python train.py --num_hidden_layers=16 --hidden_size=320 --num_attention_heads=5 --num_key_value_heads=1 --head_dim=64 --intermediate_size=640 --vocab_size=32000 --hidden_act="swiglu" --norm="rmsnorm" --norm_place="pre" --norm_eps=1e-05 --positions="rope" --rope_theta=20300.0 --rope_fraction=1.0 --qk_norm=false --attn_scale=0.125 --bias="none" --tie_word_embeddings=false --parallel_block=false --extras=["capped logits"] --init="orth" --init_std_qkv=0.0355 --init_std_o=0.0355 --init_std_up=0.0355 --init_std_down=0.0251 --optimizer="muon_variant" --learning_rate=0.00705 --lr_mult_down=2.0 --beta1=0.95 --lr_head=0.0148 --max_grad_norm=1.0 --warmup_steps=200 --schedule="wsd" --decay_fraction=0.773 --decay_shape="cos" --final_lr_fraction=0.0 --batch_tokens=[32768, 65536, 131072] --max_seq_len=512 --doc_mask=true --train_tokens=359000000 --max_steps=5298 --dataset="wikipedia_en"
MLP neurons of a small language model. Each row is named by its layer, matrix (gate and up: input weights) and neuron, and shows model dimensions 0-127. Each number is 200 + 20 x the weight over its row's rms, rounded and kept within 0 to 999. A neuron's up and down rows have the sign that makes its largest values positive.
A block is one neuron, or neurons of one layer that tend to fire together. Before each block is what it responds to, as a language model described it from the Wikipedia text at the highest values.

Responds to: Held, post, based
L3.gate275,207,238,190,211,221,164,175,189,203,194,220,206,220,207,217,212,163,154,191,206,201,188,225,209,197,199,196,197,197,238,179,194,215,217,194,173,156,186,230,183,178,189,175,241,200,186,178,213,220,176,204,155,194,207,178,192,230,217,229,199,206,211,215,199,216,188,183,176,211,211,148,179,168,182,171,183,212,202,222,237,218,199,200,203,199,167,225,157,180,221,212,169,185,185,195,199,219,214,188,198,191,213,192,160,218,196,225,199,208,193,210,210,224,211,196,200,179,204,184,189,218,188,202,201,192,205,191,247
L3.up275,199,207,149,192,158,190,194,199,195,205,158,229,185,202,169,200,247,183,217,198,226,217,154,195,205,177,227,198,227,209,201,204,190,193,208,200,200,218,220,228,199,170,203,197,171,185,243,193,162,235,216,186,167,199,219,194,198,188,203,200,246,197,232,214,209,180,204,177,153,230,229,225,190,215,220,200,210,197,196,180,214,203,216,182,196,191,218,212,174,183,210,190,208,258,179,174,168,180,255,207,199,231,199,242,177,201,179,222,184,223,203,217,185,229,201,213,209,195,183,208,227,187,183,219,218,168,218,199
L3.gate331,213,194,205,218,202,207,200,241,189,184,178,228,203,216,191,212,186,231,203,202,172,209,186,204,224,195,196,234,207,188,180,213,209,203,230,195,213,190,225,209,237,209,209,165,189,157,197,212,200,198,198,194,195,224,209,190,228,191,212,216,195,207,189,222,235,227,216,204,167,161,188,201,189,202,189,198,221,181,192,208,197,183,201,160,186,190,224,251,173,221,190,223,188,234,188,182,202,206,185,168,237,206,212,229,192,204,193,216,206,228,231,221,200,200,250,214,195,196,181,190,182,176,207,198,172,206,206,221
L3.up331,216,201,195,205,148,213,200,147,193,178,192,202,232,187,199,206,212,182,230,211,210,198,189,172,199,170,210,188,246,187,203,228,187,200,175,203,212,162,214,162,199,205,188,181,187,201,205,235,204,211,223,219,181,191,205,218,206,204,248,181,233,205,157,199,218,222,177,186,195,219,196,212,223,211,233,191,176,188,217,207,179,176,207,175,195,207,178,184,184,187,193,193,182,198,199,199,187,196,215,221,224,193,222,191,192,155,197,242,225,265,193,204,197,186,220,196,219,199,189,208,177,191,173,196,205,198,213,196
L3.gate468,216,201,195,174,201,197,164,215,202,163,221,211,180,241,200,204,216,192,212,237,228,172,206,189,200,190,225,215,200,203,223,221,218,212,197,231,178,152,206,176,194,188,239,201,192,180,176,209,194,183,203,164,180,191,187,207,224,204,206,207,230,223,227,218,227,192,231,204,195,223,200,157,211,193,196,217,164,186,186,209,208,189,240,199,190,156,179,142,192,171,228,211,213,233,216,227,226,213,221,183,201,204,199,205,199,211,241,234,215,212,178,220,197,219,221,175,201,191,233,224,201,189,235,203,196,231,218,236
L3.up468,184,224,222,211,207,177,208,181,220,152,205,185,186,185,212,223,231,222,209,216,202,190,205,203,245,169,211,198,211,211,217,220,205,194,201,192,199,194,183,152,226,191,208,214,193,197,180,181,195,233,225,211,219,185,170,210,222,194,185,235,194,260,234,231,199,189,175,181,199,161,177,202,192,191,196,206,184,208,204,231,207,208,217,219,172,230,200,215,227,195,236,200,188,176,197,182,193,191,202,227,215,226,202,179,192,176,207,231,219,204,193,215,213,212,218,204,183,194,173,167,208,186,205,202,214,200,194,204
L3.gate560,190,215,237,221,231,180,226,197,208,183,235,180,216,184,193,197,198,193,213,246,212,221,225,206,178,166,175,225,147,240,201,187,210,216,219,206,219,177,198,240,216,174,188,233,217,177,209,183,208,165,210,201,216,211,193,239,229,146,202,216,183,207,215,187,193,179,175,208,212,199,183,229,173,212,213,172,170,220,266,174,192,169,204,201,203,173,198,210,225,221,197,178,209,206,192,200,192,162,181,209,230,205,209,184,210,224,186,202,201,197,226,177,211,190,187,212,237,182,203,226,194,202,188,214,246,201,208,194
L3.up560,216,158,195,207,215,180,168,218,179,203,194,168,183,212,189,179,205,206,201,201,200,174,199,216,206,217,208,210,185,192,167,184,184,217,203,195,219,183,205,196,233,194,206,198,203,222,199,211,174,210,188,244,196,183,189,204,194,182,242,173,213,210,225,197,205,193,176,188,176,216,217,168,188,201,191,209,188,182,210,198,211,195,220,189,205,208,196,162,206,198,201,206,194,177,207,233,237,206,193,222,196,205,202,206,197,223,200,182,199,199,181,203,178,207,186,199,220,200,180,222,196,218,197,172,194,213,211,213

Responds to: Predictable phrase openers
L3.gate22,187,254,188,190,165,171,202,182,191,181,170,203,202,198,180,198,177,171,190,216,167,205,208,238,193,183,201,191,209,205,197,196,196,185,160,207,210,171,205,212,217,222,219,227,179,188,232,187,195,239,177,226,180,166,177,205,223,166,195,218,207,208,184,198,201,210,234,205,190,161,216,181,214,250,158,199,223,247,172,166,220,203,223,198,172,203,205,198,232,224,144,217,173,202,206,193,240,198,188,237,231,180,182,148,193,192,203,213,230,186,207,203,197,213,273,206,180,231,183,193,183,180,180,194,196,204,194,202
L3.up22,227,220,218,207,149,182,214,176,201,214,157,217,224,160,199,198,179,203,192,186,195,199,178,235,193,184,194,213,190,212,197,172,215,194,185,212,194,195,177,183,212,221,182,215,190,195,237,227,243,226,178,222,180,196,180,195,208,172,231,239,183,216,206,188,236,207,226,219,202,147,202,201,196,217,192,209,210,218,187,202,206,192,228,231,193,194,217,195,195,198,188,211,165,217,201,222,243,179,195,214,216,211,199,203,183,174,212,205,245,181,170,204,199,244,217,200,172,216,188,186,199,194,208,177,199,221,189,179
L3.gate183,199,215,176,162,193,187,215,196,194,224,208,171,197,195,224,184,204,202,194,212,228,210,184,203,192,205,199,220,209,185,183,201,214,177,212,218,196,217,197,197,225,209,180,164,197,219,221,179,214,187,157,210,215,249,205,228,244,202,179,191,239,207,229,179,245,227,214,232,220,186,227,224,205,199,193,197,179,199,209,202,203,203,233,170,242,190,208,252,186,203,204,218,143,203,185,215,170,211,220,199,206,211,242,231,207,195,171,204,208,206,200,169,193,189,205,197,176,224,194,194,209,214,189,204,197,210,173,180
L3.up183,235,178,191,193,165,236,199,201,180,211,180,174,218,204,204,211,197,209,189,185,196,196,200,178,168,200,188,213,229,199,150,220,198,225,226,202,215,207,190,216,189,168,191,187,189,211,197,209,187,190,191,203,181,198,211,168,199,235,217,202,199,244,231,194,210,221,157,249,183,226,232,233,182,158,193,198,184,191,161,234,224,199,164,224,216,226,211,199,225,190,184,210,195,184,173,175,220,223,187,168,215,212,217,203,161,185,212,199,228,177,197,215,200,192,178,197,211,214,175,187,220,199,205,219,200,184,166,213
L3.gate337,190,180,182,189,189,211,191,229,215,200,205,195,242,212,213,153,217,188,233,196,194,181,208,214,207,173,209,171,221,217,165,168,169,190,232,235,175,218,192,237,209,210,217,208,182,168,176,225,161,176,215,245,197,219,213,193,174,198,234,169,187,203,187,210,231,193,203,196,192,223,218,229,198,191,220,155,183,176,187,200,192,214,201,179,203,204,210,212,188,254,197,202,191,201,156,231,205,177,177,223,170,196,203,204,216,184,225,240,226,178,208,186,182,217,200,156,176,206,173,225,206,188,175,198,226,192,182,198
L3.up337,204,196,156,181,226,196,222,244,195,181,188,206,200,187,212,204,182,190,212,213,187,199,186,195,195,198,205,187,226,170,213,200,214,200,219,230,152,198,205,216,200,214,230,235,183,175,199,230,154,217,223,221,199,159,173,191,244,193,215,219,192,184,175,178,199,226,200,209,191,215,197,185,194,193,197,173,172,207,183,213,206,182,209,210,213,203,188,219,208,238,209,187,175,189,191,219,188,197,199,205,193,191,201,217,188,193,258,225,214,173,209,215,209,234,192,157,170,202,187,223,207,188,243,227,179,197,225,222
L3.gate423,225,191,181,175,219,175,208,177,160,225,188,220,208,197,232,197,183,218,180,217,187,238,165,217,197,156,187,230,212,174,198,205,190,211,201,197,199,181,204,203,189,194,189,176,190,200,191,177,181,204,208,187,195,181,208,189,170,182,192,224,171,194,193,163,216,209,227,218,229,195,207,197,201,194,218,247,224,133,197,188,190,173,200,186,218,217,179,188,194,203,175,213,239,191,205,200,221,191,198,194,173,187,230,184,194,167,208,193,191,208,183,195,199,223,221,196,157,231,221,218,209,190,205,202,186,199,201,191
L3.up423,201,171,189,198,223,249,224,178,176,209,212,226,202,233,213,169,189,211,182,234,199,229,206,227,233,200,185,173,231,210,223,186,212,212,210,232,151,205,187,204,217,226,210,233,209,199,212,225,172,182,240,205,149,168,171,209,220,163,188,175,204,190,216,193,214,199,189,230,184,189,221,185,197,191,227,239,214,200,202,171,156,170,210,194,197,170,165,221,168,176,194,216,212,188,180,192,180,155,208,185,200,222,221,221,221,175,189,172,212,191,191,188,221,220,188,239,184,214,242,192,217,221,174,189,183,164,176,179

Responds to: Locative preposition "at"
L9.gate467,244,216,213,219,196,175,205,206,184,194,221,168,230,187,171,222,217,221,214,209,200,199,235,187,234,177,222,199,197,205,198,207,254,206,205,196,218,192,193,183,202,182,196,183,168,199,180,151,174,222,199,180,160,225,204,200,231,167,214,225,211,226,219,186,223,192,197,204,161,193,204,153,195,200,218,185,223,244,217,179,182,212,225,213,192,190,163,191,200,197,208,225,205,194,182,187,172,233,223,190,218,185,235,200,211,160,232,227,212,193,189,153,223,172,204,172,195,190,213,211,212,242,229,195,212,183,195,165
L9.up467,209,209,188,208,201,173,176,187,178,201,183,177,227,187,218,184,174,252,223,214,208,186,224,190,211,195,210,208,219,168,199,220,204,185,185,172,171,204,190,227,203,204,219,222,186,164,189,196,223,225,213,218,173,190,215,224,208,197,181,168,223,216,230,223,211,228,197,204,204,239,207,164,189,243,231,228,202,190,193,209,203,190,197,183,177,233,233,217,221,181,192,194,184,208,204,216,167,177,229,184,191,221,201,201,174,194,189,186,182,206,188,198,183,230,186,205,206,164,181,174,212,220,208,214,184,193,210,166

Responds to: Infobox field names, post-auxiliary words
L9.gate504,211,220,210,190,211,206,163,206,179,178,242,195,202,187,230,217,184,165,184,220,231,178,224,192,204,200,192,170,191,204,165,211,211,218,201,185,215,179,190,194,196,211,216,185,172,202,185,177,187,175,218,157,175,201,220,179,213,204,233,206,195,198,191,176,228,219,199,202,209,174,190,203,193,207,202,214,191,245,218,174,221,212,232,206,220,213,177,212,202,205,159,218,178,191,222,210,153,196,187,192,217,195,182,217,183,180,206,214,212,211,188,193,180,194,187,227,175,171,186,221,210,207,179,177,162,214,226,229
L9.up504,211,213,208,173,196,192,195,158,186,151,191,206,200,198,203,210,208,213,200,209,181,218,179,203,193,246,221,214,173,204,202,189,220,222,210,186,243,162,174,200,254,204,190,195,205,191,204,199,210,223,242,210,189,209,193,199,210,215,197,210,205,195,205,194,215,196,198,215,212,200,154,172,209,215,195,233,224,179,231,210,213,193,236,193,212,160,156,216,210,200,213,216,162,187,208,197,198,192,165,221,177,200,215,195,231,212,156,189,200,188,199,182,203,196,167,186,186,196,231,199,182,210,203,190,216,181,167,223

Responds to: Start of fixed phrases
L12.gate6,173,182,187,154,167,183,189,173,207,182,185,150,241,185,174,207,212,189,181,199,195,227,196,204,199,171,174,210,177,223,206,218,189,199,221,212,192,170,207,197,197,198,188,195,211,190,190,210,168,234,231,234,200,197,193,189,216,172,226,227,220,199,161,231,199,216,202,198,201,210,198,204,237,214,185,202,184,177,210,188,188,220,210,192,184,220,202,190,186,165,182,233,188,188,193,217,218,232,198,193,192,195,166,214,222,192,249,229,201,203,182,206,170,173,213,203,217,167,242,216,208,189,157,217,197,226,165,202
L12.up6,208,215,200,207,215,203,211,197,202,179,185,172,229,198,225,191,195,207,211,189,189,187,197,204,213,156,210,221,168,158,193,177,224,212,193,212,191,201,194,237,216,204,215,221,221,215,209,182,198,174,196,215,200,215,206,200,210,235,219,224,206,235,188,231,201,190,235,243,229,188,211,193,191,201,230,233,220,242,209,195,192,242,190,182,192,197,203,190,179,219,219,212,166,215,180,183,174,193,217,222,208,231,188,196,173,170,258,236,193,202,288,174,159,177,205,177,242,210,224,210,166,219,188,178,188,197,194,208
L12.gate105,171,180,208,231,179,214,163,220,191,202,227,200,210,224,213,229,189,205,234,177,182,186,222,219,217,190,182,204,231,212,236,170,208,196,183,209,210,184,179,182,233,184,182,207,202,195,174,190,215,191,205,208,177,182,207,194,179,139,213,230,202,201,216,242,216,200,210,193,207,237,185,225,172,173,191,215,206,167,182,181,173,190,238,163,186,211,184,232,202,174,225,204,202,203,184,223,180,180,239,215,188,205,199,166,198,199,216,170,191,202,169,215,179,194,199,210,200,167,210,220,221,228,208,228,188,196,200,222
L12.up105,170,202,203,188,179,223,170,184,211,243,200,193,214,193,191,200,243,190,196,228,217,204,203,164,213,188,221,187,190,179,180,182,199,224,204,188,206,212,219,193,203,187,199,198,202,208,197,223,143,213,183,199,194,190,179,202,205,216,174,232,165,225,179,211,191,206,183,200,199,211,190,220,157,181,209,249,203,214,181,201,199,219,198,211,200,195,188,205,192,222,199,207,203,205,189,184,186,195,186,218,217,207,220,261,226,223,159,199,203,166,191,198,194,157,180,177,196,207,211,200,204,174,228,200,208,192,199,205
L12.gate311,187,213,213,225,189,205,211,174,192,205,214,213,203,191,159,194,198,171,186,178,194,193,198,218,194,234,194,210,189,159,218,219,192,234,201,169,214,189,173,215,209,242,222,202,180,198,209,194,192,215,215,194,211,221,194,221,199,180,152,209,203,251,192,211,178,174,172,225,198,170,212,219,176,213,190,228,243,209,195,214,171,204,184,186,229,186,212,195,157,201,190,216,179,223,240,174,197,196,170,216,222,196,195,188,202,214,225,185,189,175,212,176,158,191,177,218,214,229,190,194,200,213,186,221,186,200,209,207
L12.up311,209,194,171,198,181,182,195,177,180,209,193,216,183,171,202,204,242,226,158,189,198,178,181,192,157,188,196,227,196,192,211,208,192,200,178,199,187,191,174,198,227,192,222,201,184,181,202,204,183,232,239,181,185,164,220,209,233,197,213,193,188,191,174,174,188,198,186,193,186,217,211,195,221,187,163,194,191,236,235,196,187,176,212,222,157,192,212,197,165,202,235,178,188,213,184,211,227,208,198,181,189,212,197,214,176,196,208,205,203,230,209,174,208,205,209,219,188,193,199,220,183,192,205,223,203,191,191,188
L12.gate368,190,190,178,210,221,170,211,190,170,182,229,189,179,171,180,214,181,210,181,220,202,194,212,186,171,175,189,188,163,199,185,180,199,198,231,198,182,211,214,170,175,209,195,186,165,175,208,193,203,197,227,222,185,223,241,197,208,196,184,201,197,206,205,202,181,217,215,217,214,211,194,198,204,210,187,221,192,202,201,198,210,185,216,191,208,171,220,202,217,209,181,175,192,206,213,217,198,198,174,196,216,202,177,174,211,201,206,203,216,199,250,226,184,175,199,164,209,188,202,210,178,193,182,216,216,205,169,167
L12.up368,202,215,193,222,168,168,184,194,168,152,213,219,207,177,198,203,162,190,196,197,195,231,197,190,182,192,191,170,208,243,224,210,212,225,175,225,195,213,180,201,174,181,180,181,159,188,186,212,174,183,183,238,182,218,246,204,169,203,237,205,185,188,235,199,198,223,202,237,158,211,183,233,201,208,187,201,199,201,202,211,188,218,182,206,180,174,229,230,181,179,227,178,172,209,185,200,217,201,149,215,217,217,183,184,187,193,178,236,204,187,212,211,197,202,242,224,202,214,193,192,242,168,168,214,199,194,220,169